From a checkpoint of a small transformer trained on Wikipedia.
Size: width 192, 3 heads of 64, MLP 512 SwiGLU, vocabulary 8192, 6.89M parameters.
Architecture: rotary positions, tied embeddings.
MLP neurons of a small language model. Each row is named by its layer, matrix (gate and up: input weights; down: output weights) and neuron, and shows model dimensions 48-175. Each number is 128 + 24 x the weight over its row's rms, rounded and kept within 0 to 255. Numbers have three digits each. A neuron's up and down rows have the sign that makes its largest values positive.
After each neuron's rows, "fires after" lists the tokens most often just before its 100 highest values on Wikipedia text that the model never trained on. A number after a token or word is its count.

L9.gate99:131127112144118121140161156100115188153114117125112091124134135110145127135149070162138131150103103158130146148099162123131163115157106122095101093121067169085124117110139118142124103113169128161103152116132133114124133137095130114125080146157188100148118165134122139144136116117116134146134119202099090189150114127126143125130131136120151068144119121120120171109139120143123125108105
L9.up99:158170131143108116173132149075104171117091148146141103159112092159135097128151111124112123136108155160101118156117168156074137134117136101135084135147117152156150115124146094083110106166100114185114128130094103109128154111121116190110134124111143082134173139115158135123113104138136143133104106140135150150132145175099124139101096102120115094116129104194140154135128166094106165100130
L9.down99:162127126143128154142173110141143127107134143117130163087155064148140161169103140080116145173120129133132100121178145111120126097102153129131111125157087110147167148129176100161195091127075123105128107115106129109140146121147145137144119128070137143133112119107132143130095127152081159106128113136116122098108102134125073135123101116104144113141115076114104148084164122136100128139106
fires after: " " 44, "tempo" 6, "s" 4

L4.gate264:129124136140158141113133088123139128141135183163168113087111165123112164123183164141155148131143115128110134201126118111155128112138136126112129152131139145131147089153146133094157099094104149135108158102111152143127156102097109119102125165112132124132163149090110127123106129145087110110069128162149153138140158101147133120100165171140138101134150154088098086105121128131155156154116
L4.up264:157103141088158097138104164156092128170146134146140110091135115107089101155154174151149136128114142179119158109130118146110131148053154130116121147193131126090144129093136178123112173139158147141110143117096156099087140108120122136118135134110142135134125111138125102139101121134103095108126153173164124129133108113137146131098125141098122079161136118079137128147115120091156116096126
L4.down264:110151123079124137114138094090160103148136142106151133110121125112132118168133134157136097143112166132106153126157142091120092131122101130119110127170148126109152146127106197129123146110112105109102113137133142160107134121121110142163175135125147148147144145144171136138129144185150129095108133174155154087140105141114106159111117158133130120132104187100145158105125090147117125141143
fires after: " a" 37, " an" 13, " this" 4

L5.gate368:138125100152093158154099106156123134142121101131101098136155120098107154115150133132127157122115134176114140138124128179125161146136143113115138142124118190151099135149095156061096152118097135158158154153111132115110128133111135141117150103135154150133080111135130124098116091120099146133089166106136162114136121129118154098185111121109133133129102144088140139163130157166122123121141
L5.up368:081101147138181138151167168129122167135114141131107133123157181108118177099090128108135158120150150112132175103130135100125115158115126153153114140190088126089107150100154180145144127119131106106135162118116137134095144109177117098153136113080140158111112133143154095120134152142131148111127157159102154090134126111131110115118142159163074123085108127082129142169142161109123110126103
L5.down368:158127172175120172108100116102128120143120144138151087050086150135134094140141163102127145135095160154094145169136138129123125116160097145114115114117121130125108105181131143127153123127135151135119106128126118141121105124107107112140108076121135147112142165138095165088143085084120129117150109147158127127101105120096103119141124129132166110152121131122118095123130155061166162141134
fires after: " P" 33, "p" 8, "P" 8, " C" 6, "C" 5, "b" 5

L8.gate225:119146107105171108166153127077105106149124140159161150120096111124140137124169108073093153080099134119093134150142174133147180091163133133090155158146132147104118108143162149109117078137119174126147175152132120121152148136096139110124127125164125162107118101168148106149146087124116127110104166132109094146113139148131134109106131115179123106143056141182102117121101119138126113163142
L8.up225:095145117157121133108117153130184114151091146069133135097113128115113113092171139154144128131108131103124111141128123096151143101101136117138131112140099104120134136133160121129153108169121101103188157083083148110133129188110130116140109162139105124131140121116138122115094162127105149143166132149158141143147137090112156134152130154129113121126148124139149142198088106160124132122161
L8.down225:123127129144126179095127114117092119127125137137132155140137094106117106103137121098112113161165116177141109178128112163121141131100149182086085115130105155130125140096095125138124108147125145154064160144130149164165132119135168120116141093124140123143149140158116139156102131117109127132122139135142131123120163128129148112150076128154087149105109138163127142139158091143130144132117
fires after: " " 74

L3.gate243:096082179110132129090103162140148100157144093123137137131122106105130116130123132114103117135077137140156130124169139162097145103128163135132157151124179112150118093120151105089115107141128150146139130136103128136107133152144146146140126138097118167171118118159113159144179170114132102161125104131156093113137190148120136163089089147136150117105107146155125148114080114143119101132137
L3.up243:104097138122151142098107155129150101105117168144082163126145133139136089129154103138126067130103134089121118151129133097131120123137136092133156145107155114155122103103118210174117116109104134142092126125064131105105100123117187134121126086102120166136146119134096128104125171087129122140116116093152156144110138140106109135139119191114100098083147156132159127141107083150123132128139
L3.down243:128121170140143107098128122157158137140116177174149135102151093140125133171139125110125121139135141124128179153155102126123142154166125144082100134162102100140093090139131108147081101116092108132107148130092126171088146091114140157132105089084129113142116122119102116144139107144137103174144116130129089112137109127117121143129106163151081138102110115148103147109101155136179119156144
fires after: " " 37, " the" 20, " a" 4, " for" 4

L5.gate129:130094128112112099155093145096151133120145166117097089125117097164169158144143144160154101129095124126136118141122143131112150126134173128100129153127166152160090138123125128091142104117180112078153131139104119160161135115081143186125119117099144148111151122103137137124113166135113127144161139182133094106096144087121143096184137111099085130129119143132098158142133145110124172135123
L5.up129:181164105155148131139189165159124146110123138117089152112112156121151187153114079106099166152161131138107152117153177113088138138074171166128162156147128122100108130131156168121134157137139132124166117121115146131127139102148155096121135154107138110124082090099131140087081118124130136108119134157133134151136127124151154131138131117150144163096123189108190122145168135115144141091120
L5.down129:117129125135123117099122087092130099129120113147124091108086138151149132213100132110166116090126119138137119138103120126088068097149066158109152130118159116123139139159144134138175150098106170129124160138096146114126103111120146146151140128134134105100105175148083142129112138106137121123100128120114152119159145107126144071159100119120117122111095113174132154121122109134107126141094
fires after: " =" 42, "\n" 14, " It" 9, "==" 6, "-" 4, "." 4

L5.gate204:115167172162137153132097124115155113127129129133143139126078143141125168133123128130105121140144068142149106116111173157189104124141148119119129122094132138116119144124154151109129102104120167117130165129107150105117156105112113094144184142090157113112129125112110091110132138122106145148120177100129127117126102113173141132099107102113108149103104150129130127146125154103172072100058
L5.up204:127157153167121109168176147088114117125124129147111168122155118130175133117122115174140110126140169130183131121156135134124122116140115093133072183123100144107127112142160123127137128093150060180121162141124126140150089097169154145140144114102142172106148110139112163140141134095099166121120135114107122107094107110141113114138130069127125134116147147138123129118094151140118147076143
L5.down204:113109149150114072117099083158125134157182112151132168096135178113120114182114132144107109125147153162162164106107132123136149134087111096130167093133102119114143087113117128152123124148153144081133137149094156131108188128126122106197134124168167088117132124134139142150146092107124166125144122128121127086100132095136109102147142112108166168111135148130112098152107119109112097119122
fires after: "-" 22, "en" 9, "o" 8, " " 7, "te" 6, " (" 6

L8.gate501:151060126135169143094134101105163166132161132124150116115115113096118169126176159155152139118128103135124120161176111123161150155107107147127148090078161120095097175147117114115141111137145136088116156109102093129192159154084089120109154114113151134168149135132122102122134104120156126157095154119118152125195146098149140129126131109115114086135112151136162128114171116136117169147160
L8.up501:141071160162144145142117090101114095157115127138131128131101133117094143098094187152180142084085178086080123143144160134162166137135127140156102124124167101097131136111124118129130113130124108112128164108102086113137128162105102109128128102091136144163137159135134138134126121100134135155108126154146121118131132139115165159107136106134126071124148131151165146093151114137107147127144
L8.down501:112130142160126119102135138102142133110143149105171087168127101137139153113120154130126132111126137079142122124108144122146131147151103184172130142138087141102177166127085092113130168101135150150119109115106142114118147110098157141109112117061124134130132133136142105138091130135171127112112099127123136083145121088120165157145103131127105157142148105114102113120111119140142153119147
fires after: "\n" 31, " (" 21, " \"" 11, "-" 9, "===" 4

L4.gate60:107113095126088171145123136108118123104169102105149098140142178137097132095116162100109140088176113138132142145093112165140138129162119081103152113123182123152097100099146178155141126121138181131134159153185128105124143156149102122120098109113133118129148108096117091150136126097119174151090137140091133134105098124149144131104073110118124123138092128168162156150081136094120139104103
L4.up60:141120139141159129085148109118122101098137113156102129136159102142154155116098149103124153081127132111131172162133074162097049123115165121130114152150141135096128142157169137062115104154106118161098105149111125119157143106130119108110166114141146133146079142119156135119128121135117145121098165114142125135098117108127105153088138132119156093133095111127135100146133137108121145103087
L4.down60:101141120148138103158135148115152106140123134142180140096088124118137154164137104134100130153143118162118140192116112145100148157126139151118179156128121181117127090124147122100115123143135160107082119124106113143162133110116127113089185106082162181152145073146168102115134155120173159157127191142129097124130087117130167118134145133120118129148127113147136094130106140149113150106109
fires after: "0" 27, " re" 13, "e" 6, "ro" 5, "pe" 5, " Re" 4

L3.gate121:123134138120140116118075135114138122151135149146118119118134121164132149109159111135156112112126099134139135136071143119135162150139120110097145080109147183156134108153159169092108100113154110065146146122121113086168105132106155132110137111125116166177110089131167134128142160073110097105122160146113076149123150120110160129091128135110140142105113181159113110142111090132143100180156
L3.up121:151166191160134115088140148115125142144087149168138148136107209086122131109140113155119118123124109155102105126105095157147109129130114115078146092142148103145139119136105144137117104122136153122131165125136098128181100099130070130156136120121116139170173067126129114100136155163127120143057160187114113108131105156105106109129168139146181100126122140155112140095138144133139119136166
L3.down121:153128123138149174159143148132106126119094126146101098159146139152133116199135120122142122098113158101123103155110127136130149107125120182141146126092152140137158127108099071110078144134130134108101131136109126131082145087097117090124097118143130145139164125166159139139133165115141112128122132155140105110122095141117082105119132134121137084118131116115074134127131137121118056117128
fires after: " " 77, " life" 6

L5.gate191:153108135121151114110096136112108122155107133140135165168174112160112134142139154154150100165144154085174115120118183185128154155113150162129151123135115177151109090143126155113175121140157144158143099101144125149120140190094154133114124108101168115107130115159143093105134115109154117112118137137097116159100137097151123129100111160146172098124147131108134114132112132119093148149106
L5.up191:149128103063138132156099119054151114122168123129123128159136093138118148132122147170171140134175153103141118117117123165079088182098135124120139146125152098124124148102136148129126114130160112172118124112144165133093139153106102127137133110087144087117119140170166103144126141132117120120161128151139159153143113141162107118138124192148151144135129103138106111102122124170110130162171
L5.down191:118145122182146167128100137142148105123146148146106126118140128123126111191144123152101087173115135114112091159135132147120129148083094152083160138099165112119108162136132127121113164129113135130170134129114075133107129101116137142096118126150161154099159121096102125140135121161135134089125116151120161126162087112098091158155135160097172159152107173124153130094097154118138105107124
fires after: " re" 19, " a" 7, " to" 7, " Re" 7, " con" 7, " was" 4

L3.gate94:172102169146133118120090130125163153131122116135123149115130152119149147127146112109127111110118135148098173139119154138122094118094137168094127108145142123148121144142156107133165117169121090127191167141164104144154121153130122177086131144145082150142148136110048123169125093110111179158140134160132135104089136144111125093137136087176133133182127133161110180126120165122131120124099
L3.up94:125140138130150092130114138130117120130152076153121107138117158122128133115137121085151134089126171157141171159080158142108148180113167115100128118152152174157122123106155144085117091125142124128107119152169167139131118126147116108107106136121137173128159139110132127138143114108102119137107153155148148167092149066136150112140109119111127148159137103152147154100138130188093131082105
L3.down94:143095119100129133123120105146122083123112140124133160116109159124104118225143137112141143171115144111146122108143115107124094118139084120126152132146141144140158125130115143160105142105164083117152171151128134092105127088164155112172161121141107112111152160145085111161147120114090148105134089082162128096138146120097147129154150145135121114133120125150162103131141127127118127148117
fires after: "1" 59, "-" 12, "2" 7, " F" 6

L8.gate368:084109182164150153118121146121072109133121126082148115142133124103165107088113119062135130121132083123100117112091127161177131173136121129131098120105130168153127122128154143150117083150120171138112154120104138080109121157133120131117168120104169140147196151161133123163139069144113153122113156166085111156114127112092162155142128114130098153124143115153129132129119154130111136143122
L8.up368:133157148103122149131138153128132101183139112078156155119103124106093108142113124108092112151137136145121144142132103143148105115101125107122158167127135171098117112124133113155164111132127112185108103147122130092127121095164176127115123139127087106127164121130120138110105143147105120105117167158122115149118138122136150136090171093148108103174164083147156093073149133105089123128084
L8.down368:147147155147102096155113132133082155065116155138133136097106115126155123091129148151109111088124081149153167144113147095139139104130125148105080140148150106152122107091129185099103143158116134153145137160119102158160111120102142104168156093153131124151119155121145126108073120136120153126117149110129120065098122134113111077079085110145145120133068124150108088098140117131136151129152
fires after: " " 43, "4" 5, "6" 4, "5" 4

L9.gate75:136132099119141120164111109119087155138154131143124114082105145078106088125131134174117111120163097171177106117143133168128152128116088122160149104137087143088115104177147129149118127128188139131068148149097098127146110149125128164102149093080130157139159141147114188119173175127141134158095138152089117152174134127141112114151108106126113160155139142140149146110128139159108117120115
L9.up75:128142106146099102102097181103161158164144108158151153148124134186102103145122167088116129169139126142128156134112135066090083145118120133146116119131109157148155161091136103098149112123142137142123126190126109135123096129105148156118157086143153139131160127099145134133152156178125110152148140147146145160167147116154141108116118096143127157101112120108147100108132112144104129131104
L9.down75:141114152120092139108116156150087134136169098073137155136146083125089147156129102082108149165105142103141112079102166169141146121108103106097146136119141133125130108111113181138127123167125145176134113076145124150137141107159109106129117115133104114111135116135110111168155161130134115111113106132093144119120109120131115102135141147144154115167138124136119167097158115117133128102105
fires after: " the" 33, " The" 19, "s" 7, "The" 4

L8.gate441:122166100157160148114182132142112166102131124133113087122129161124135116125129120113140128102126129128116147092117069100162127131162160129127149105159127131098133125151122088167122131160147163129175130099135091082150116141124159153117132164146112133121154122142136119149117133141136112157109142143133112147144082084122124169173153176141174128165115122171117149152167127098104160139144
L8.up441:143132154136098128163136127157115159141119154149152169177122137089147122085093132076142125111148144158092110109158132138135118130100154089122091097168092180116150133093100163123115098115151111170116134148083145142155128117158142121139122090097136160105129085117085177135172117126077138113099136127110111156106136102122132122087104159124117119098132144094109155112149127105092116151142
L8.down441:126160132158133141100168132107128125100126108094109174109134133098171127132113156122093125094158085156159133125134126147184119112137170145082160160152120191126103134156134116153114111123137148156122095141210111126110096147145140131144159142114134104160149119165133127121123111087085153138135182162101119102134101129125166172155138100128121133148100155130129089160139145144122139097144
fires after: "1" 41, " " 17, "2" 16, " in" 5

L4.gate300:121133126135150168151108127125083161093097160117139133146125152150125116116181169157137131112149137129135116135139130076099117122104135151131133124144114110131121148135118147128109120128097151128152164133142111123152114095106186145132148131123132110120108119120090089127113119111152121178126100148106147128129144094138154116190126120169113121084120158089159135136176143130158092168149
L4.up300:111129118112134151154050086112098119146100132115138144138161113152134139138123108147113192133086115144133137118129184125116117128118109103090153146105151153074119103106138105098103123049127117156121163146098129084100122148142124134118191116092101096120168135133146111135199106123117107137105126128126154139109129108128115085107127132136130124119129151109151077134078127202115108162129
L4.down300:102090092103133156107166171153176145098122169093096134103131121140150150115114068145128117110128136075134133141110127149132102172159102130101171126115157132108128169145093126124108130141119125131158107135099131143133127104131122121101141110145107168103127078152121135133123133103144111123127124151090143154182094155111178091131135173126156110101116109143124118156095154100140129134097
fires after: "-" 28, " c" 11, " inter" 5, " pre" 4, " \"" 4

L4.gate337:118150136119155085142122112073097140168093132097126113136163156094110103102123150165144140128133144160125104124075150150141154102129109151114130090128113136113134101107158138155084117115114160122141146134119162107127110104061156134080140100124091127166127133133135094106125118154119148138109140180097087156166116128093152108144110138109137152099120116135106174141089091161148130094105
L4.up337:103125140115100105125140072116123134142170087102133111145157141140088147129097142131103128155171163149123125115081123145153099133148116201098125127151161136142139127129157080149156128129157142093129125153103163187147106119142087133113125100156148150131105152106149135094126119133086140112116131149156123160140151122166166128107123127133115090116151121121109084122093154127151138109111
L4.down337:147162097150093161145084129120102149123151105146172127124118147124105106224137161144116106114091124107152114152152117086151107114081145150132146112134133153102072108088137093122142124121155138138137133121146117116148114137162122135090127140125119103117142094107122132120147111137155142115125130135175115105107118121166138130140158133126104113170146139144103105047167114116103131118165
fires after: " the" 37, " a" 10, " The" 6, "g" 5, " " 5

L3.gate475:171089111122113093147129105126156100104153130168117119100133089140053127101141119119128140127131151125095118117097112086116097155145095148139149136103154096110100162140170108166128102150122126104130118150103123150140106154137143155109142119116121149144145104127127083099105139102165123141165131164154154102115096087088131118161093109137138139118139138112172136101153140141144105097113
L3.up475:142150119138158086157080098109103089135079125151098159153105105142130153152159152155156126129155110107112107112158133106162141173104106133133148107145171138160175124117146110146148083127136110116123081152169155111137166130097152131110141079122126131164106134118153110095100102108150170118136153144135134147110124081128113122090145122119099150061103164111143135149142156127150094106117
L3.down475:116148108161084133173092148167115139138151106118143107144119101163140126108143122086121133098139108138111129149106130121131143161111156149145097157152117144148101144142156169133101078068089137163181133124134139131143098089134111123118146090165151145111135101109113126140143138092146143115132153136136104158124081125145117148092166111118166092148141110152114094113116144104141142102151
fires after: "-" 15, " was" 13, " (" 12, " \"" 11, " C" 6, "\n" 5

L8.gate366:161109151093131088117127184127125121110103145137121130140105117173109141098153105110094086127136141080114114138107158148128122133102132115116115150159151143165120133118126115107116148105123138127087153153119128090128136132142168150144114130125141113137164106107101154144158134143108134108132103133082132135172104131171143124160139056090103089148086100136129118092117149128145132111120
L8.up366:102129094139078099099164087122138109133135126135141083143087142146092120092140146123114139094158126108109074141147110123142098121117135135105124125118135117107148165120132131121086104167133126075113103163109133119137140120141140166159120121097114137143118157141155110096116130094125139100112136111144168169117129080099095111182112132082199138123147118168124150122124173124151145130126
L8.down366:118120120086150176106169080125093130120137156115128154116140123159146170072113113142147134133136113122125114113102131113150093142128119085120139166100122119141124126142147147129110157150096153136117150186130152132178116123144114108091121138104143125156138110128134145112121080187139139147163096120112128131170146171112112122166113129144123137148147099114160115121146123111128121163134
fires after: "\n" 49, "2" 4, " Chart" 4, " " 4

L9.gate125:100142139101170093123145108129125138111131148099113123104176132123145134084168128151133106109116079142070144125119128129148131136114148113112160143140122095134131155143125130116092119164184156105094102140179151127105150128120170138108115148093139177149118082137082126121086132083098094119105128136105177117160135120171127124145116143129127111142103112151136161121200122133161127120104
L9.up125:137135180100136083130141086115094124118114169124103133135156095114129136116124146101129104125150058155099143125115132107100116143120165118085158132160142106152157112147138103135115167155122170126148137157113132162108118097108112107120136136093135097143094120139072136112092083119120111101071102102120175155122156126143124145199138130101112106139097111128137144127151161137148173135119
L9.down125:123116162093106145125145095161116155141099133171097130132153151096132126122147114124120126146115117115107131099087119117148174131148174102148153087068136129142124146102118120097110166104078162127132120154144137129161119102145137119111120075096087110130097149122132142117120179134128115126158136124155174116159096121185140115157122113137106122146121116094113144119093146127117107109116
fires after: "\n" 97

L5.gate223:166107123108109109116132113088147147162156152142123129149121091141118149121140184119154117129090141149082146130141091160177123128123164135118149124112145161159119075110155123167143146110139111091136139136169115096152147149154172166075100158152130147112144160145146106094124120113104128151180169110138112151172145111154155168099152128130137160125109115140167129163073157155130125129131
L5.up223:143129150142170070149156114115089097118138144146114171139118105166140157102083125107099095109112100099126132147158135103166144099121131145155164137130140133147146145161187160172110168102138140126123088115095144145185109165124152144099162145133122122131131140107129130113132109108145109116147109138111095135109112052107117112106134150123138117132119076133167112171086114106107096134153
L5.down223:131150142139147103144113114164123108123091108120114114102109105129155156192110115103121154150135105159126129153139151141102132114127159140168128135131128150150176128143120110117116138140117140139152117136144102164147158097131139102098078138165117115114158116124105146152181104151125130118121135137139125133147111147115119168116128134153074131156162088169125132142155156108118163136124
fires after: "s" 49, " \"" 6, " Ja" 4, "\n" 4

L9.gate511:142144138124087099129145120138126149120122129123122115149124180101131138100146157137070097112126126118107095126123111155142124138172134142093153127127133156119134170117147135118151138108143121158135146147123117104116129112106092142082068173095170138152167143094103123164155122135158107110133108146107060168147144111109166133126128103137094151153121171148118173124066143107141071165124
L9.up511:176125122128154124167155120120116129144106172121118156142148140111141110121149099148144164111102152109114125098162121176135066135110131173140130094155149058100124143116156083106142157094138124140112107109141107168092105101118165137101128107109163136138101122121134176154121166143146142155126125136166137159119124127145146109118126115116172121144137134134114152131095135133102153138167
L9.down511:089131107157150101130133124149121158122092132163106165142080149121134102125142115086130176114113140089148154108124138094135181159119151169123099170139129132141186179173140132145121105085153138085131177105143114147161142149149107081155116136117113162081138119117127128129140112156122092126113080135125147127115112122111103107123137116109121114141112164151138188130119111105125095114136
fires after: " " 51, " b" 4

L9.gate355:106127121123156125117144157159110114088137130146080127177137145147140124120111070142149111128120106115095125103148121118155081129149160092116130129127140148090077148101143119171097096146117114139157152147134126143175125164124110127139114163107161180153115125130115092129141108112119121110166127108142143085108090137137095153072126139126138142162150167156097135132114136159089102126143
L9.up355:117118108095135159119133113147121101143134112104091126128105087137117076138150143158124089125140119125122151148116105121104133108129136118137175118142140097114147124122123105106084113109150153148128128109126131158135103140067131134136136155087144100139133142157121104142145102121107144080161146136153142129074133179107115146142083095135146056118136134118157073168110107155111120155108
L9.down355:176125123091124146095178079099145144150153106157139096074139130102129111134151112105064128145163106123137139147145099096131142126113182155106109170130115091101135150124107119127126120135107138122142141167121108130117133120130110134142178129126148116100141111101159160107115116116091072143139165125111118116129142125101157085102129141131115101133103140118150137119151117121132148162125
fires after: " " 40, "-" 7, " (" 6, " dis" 4, " of" 4

L4.gate112:085136152103168156118100145111141132143127151145113107130121079094104140101101159137130167097146152123122132143151075140113082136123141101066125129142163091134140118090150144129124139128089171138112142137135132133172148110121134127121108119080133127151168149117137087120166093116160094079136130103139137182131106119129163126124096107086134128134113135098134135153142107119113163155096
L4.up112:129078142122138100146133136133115133131154094157104166088112123127146141115129108163145091106117134136086101142134127114125132127120100150123118157126106153110127128116154173112093135124114089139095116141162121131155137121130127114090116116086139173195165158128127171098103104143100089109091088168112127120108149140107136094170147134143122124141148119120107109135101126096078084120138
L4.down112:131121115137165139128095122135100106169103134109132112100135119093150094148117147117192123172126172104112136152110098148167122152141114177117143152150102093113143157121150151170095149123147155141121115134105118129153136123125131107138129140119119109119144126137139115158075125102117171161122128117108133079166092172147130111134119137096136140104119138139064130129151068151139084132143
fires after: " as" 19, " p" 9, " sub" 7, " a" 7, "===" 6, "st" 5

L3.gate30:121133207144108126137090110142140113135124137105151157129124147168141157136152105162138056115119121108134170116150146109136101105125166129129131105132101093072165109132145138101142109118122165125160144084147150128103131168161150081115126138121102165118138129103093075141122089140122151142159142124103141127122156143127155136124128200127129120126071129131116133128142141148155141145121
L3.up30:135154142116184157136130098128135144144079119115105138157105136140112145144108091131145147119144136145127102176128139122107161112127166127149139118185140132123121119147094171130088128117115111165113144103104149137150105149145110095083192126120111115113099131109114175137114158151097130117179194105135116165133137121142111143173157196102119122113102173119127097180146111133158140131165
L3.down30:124134139094116168111131137125119124156146118147106141128126093116094125181105135136140121108170123102118120127082162139094124153158141132097091126139157158151156137091120113077150129124160107126143141136112125118149095091127105164135131105114168115110121132173147139137122133128171126141137124113150135146158112162107128099137138094096130072116146099069174105100169107104126132114124
fires after: " |" 30, " " 12, "." 12, " (" 6, "-" 5, ":" 5

L3.gate481:154136129114157110161106181158153155106167132118071094138092142152115137117132162133113145108131133103129094101117093106107112120096118112159158140146110127111103188138121145139144138186137125117139145114134173110111159123109136138121152125146107120135076131155126129101145103116110121103110138136126168088146114121144141117138178100119083121120108170121113104103136125178114154135182
L3.up481:148128120115124136153051132151153120181136079121121150141134116130051141140116116191158167193110130145141125104160127135125112116107111132154128136119134109144094123142135135153090193118129100143139121117081109117108142165102154138111132097114117137120107129115141153145141129109154160114179142134159123133123159153097091089102162131138136118141135098123130110099153130145167144126116
L3.down481:151086136131122143081118115157105131127118156152137111120179088147138142081111141115105120143128088174114114137094144116102121114138133108139107106091148162151135113117108126115121119121118137101136115144181140167154113120125134124122155087103177149133135130153092127118086107139104114156119136122157152146100132170125153104120118121127140103131118083141090168148150139158120125120117
fires after: "-" 16, " c" 10, "C" 10, " C" 9, " Pro" 5

L4.gate296:123111135168152120142138096096160142096130125118145094175132109121078136113141140118092117136146164114096146137114121114134137094157127154148158096139113145154130151105153109117166087067134124143125133162131113118158141135115154140144143162075122143118105135153110096193136097107151207117099130134163126171139105125131108124081095079134165097144158146147126141142135149176143128123059
L4.up296:130114143199110113101126121130116100153104119154144124146192155137144107110109163159130159120137096114119161089118136113101146144141150145157201136121138094116147129129157119151118128125139160196174132159141112150141158108129130125147161111104121140147120101085153108135124163155130143121117155086113123115113137104144088138104152127106116141186103144146108157140131089139163146119095
L4.down296:123130148116101085100147107099125119148148112132139113120089148137137120143129146135121089151126149140152171141137094112161095162135126107111095093152147114126138147174119148158130153155097127139154160166137130095127152133114154115096120128120084108123112131118085130146160148121089138093180108118128145092143122140114106143150186095107119127097113157157111102136143134138151148090145
fires after: " F" 31, "-" 7, " W" 6, "E" 6, " Total" 5, " f" 4

L4.gate163:126104144084116145146107100116137122126147080079120146100117188133146121114122130113154152106123150165107133155100107159135114141135106147105111125130143133135134110101189128147126108173124127117127153133152101088121128149124164157089079107145139153166115121105117117096194120165110130102105134150099146147133126117097161196088128124087107153162099083136132171159159148146114097109113
L4.up163:148136123148149122150100136162148114166113118147131122114101145130160127102102136105124117139110119129094136116131150127103098110142121112118139167112150125147125132141146146129115131123086143140115094116152092150114145139182133142129110156131179117141141086117159166120089087128144103123141113117140142112080125136144126182166146159149150119105094090135161141106152127098117177119143
L4.down163:157136112082126105109112111151151140142142160088108156122129120080149150092167133107096158141116144114110159091148152154136119184118137170086123121093157145164130129155109143176137130127132165151138122142116131108109107105131131166137135097167150144166118135145106113159087102140121114093134126134151132108108141180141127101073091108072129143139121137127146091087166127155122125130138
fires after: "s" 48, " S" 16, "S" 13, " p" 8

L5.gate291:101166120201128161138134146127114065163132150122149144124098138133151150101166171109139122088107098142125101087155127153113092141141120167170088118111141156136142146144112152118157091117148156119134132123123144125109113105128120184108152124147123148136156095143092113080203133139077139141112159162125140106112111124116118110132149092114123165133124130104129140113106083126136142160114
L5.up291:116127110157172133155123125133084121120152173104115160146108156118115149155172125146139103125159132156131145113140109124087090156132133147148119157151119147095122155148106123114171079102178122146100136118117156126093112143154134156125113118128097118172153105115115151111144134104133145115136144113136154143125111133112104123149169120116094130150157144121144138133091114088143117194120
L5.down291:097055147107112120121128120130095132153098103157123085130114151105141178172133139112087124119136178133080172063145127131158135125165164138170134108095119097132136118094122124137109131135116130132139089139151160141141096106106144108146087131121129141127092159120154109143109131119127096140145114087103128131091121120157138169092078126128086108165133075113131125146150136118122107097114
fires after: " |" 38, " " 37

L5.gate426:095115155125158089120129141130156146104159132126091117129120186083147119132109124149088122084146130146158149139126117127103106106137128128103098110109112171191107149104166164109132089115181127159088114156155155077118160138127126124133129157102126137120152108163165070137142089113118170121108130155087128171154109131127133124139146111125135089100111118115124109152120176140112119140140
L5.up426:118127144157102165121098136132106150106087106159132146137112104137140079101159143113152116175151158112130106113138133138131158135165149119116113167104136165132138126146124132090141118134129100162141146123114167145142193125101099120146085109132141099166160108154150143107129134183137096144122096113128147142160125128131128161099124125151118124085098182134144100109085160116106118081096
L5.down426:164108169129134153130139107140085128113134116099159121111121117124129112116149161148142105129106178156114129132129119126153064118147116134104139136104121137147106131150122136116122133114125116159154126089106138135161166103125112128117111113166149120144170111189113094150144123151106127113128135090139133145129129086117119110076139128129103069146133154088144145111145142140105124131170
fires after: " " 54, " Ju" 7

L5.gate482:160112100094114128173094122112112127117135099128178124135126130140100108128106100128130115112150132136165143149109126167178149136116122153117121180142122101129111095151142110165137118148080119130132137096120101144157132125133090097129156148161136143153109174114123149113056176127136151145104138150114170103090163080099151161114106124112153162152138151134162156113101127115133138195157
L5.up482:079138131090165157169137086163129152147095112129126113179147123140120111131094128137166128139105144158154125144114106141185147106140115112127121123125161120132141128119102124139152129134082160143121197114144156132155108152138099128157144137118124152113154122137140131110153144145082115143150168128128119149166112120143120143165119095104111114115174150120145130071100141115086140132134
L5.down482:150062113089104153138140078110131103094126144134144180117099117129126114107129135146157136128112143120105077110097138117118099113135144180081115123136102156118134154132134141118128133137098092130107118148141121138102146098145076124084090129140090099186138129112165130143126104114161164115117132134121154141146166130130156159056120147149123132131107096103121133129127124124121142165112
fires after: "." 37, "d" 8, " f" 5, "f" 4

L4.gate420:090125100176128099170113151102154080114133088143110128151149123133137111125142141144133145107106153126101089126110170124106109134151122109106139095128133095101108109135147176148120162105133130074117108113069085150156094169160150171149104100121098125147131120128131113091119058104172118138132142146093136133125120097115129136131115114095128167122127102138159098143115098085106116109168
L4.up420:149114149112168146140151094135149141123108162133112125092175140122121098159156124116159107123146132094100155134093166128142129068135113109118125125116095112123110146116126148156092127183117117137118116168104152126132146127127152113131160122162088120111130151136113125129113094143129092152187130093140106104201158137128075156142150155065105092094135095139137151139140110116086152091088
L4.down420:113112146175131140106156138112129168143102156118174133144111131088107128164105149140104167156090083137099175096142188109149105165126141162152094133127129123099121162099133097112176145160163158168143168094136111131118070128127140104142138094125113111115133134101147099159115161131108136138114121116089141132088123138105153122135114111168156145117158150142116137102108116119123164130158
fires after: " the" 19, " was" 17, " as" 11, " is" 7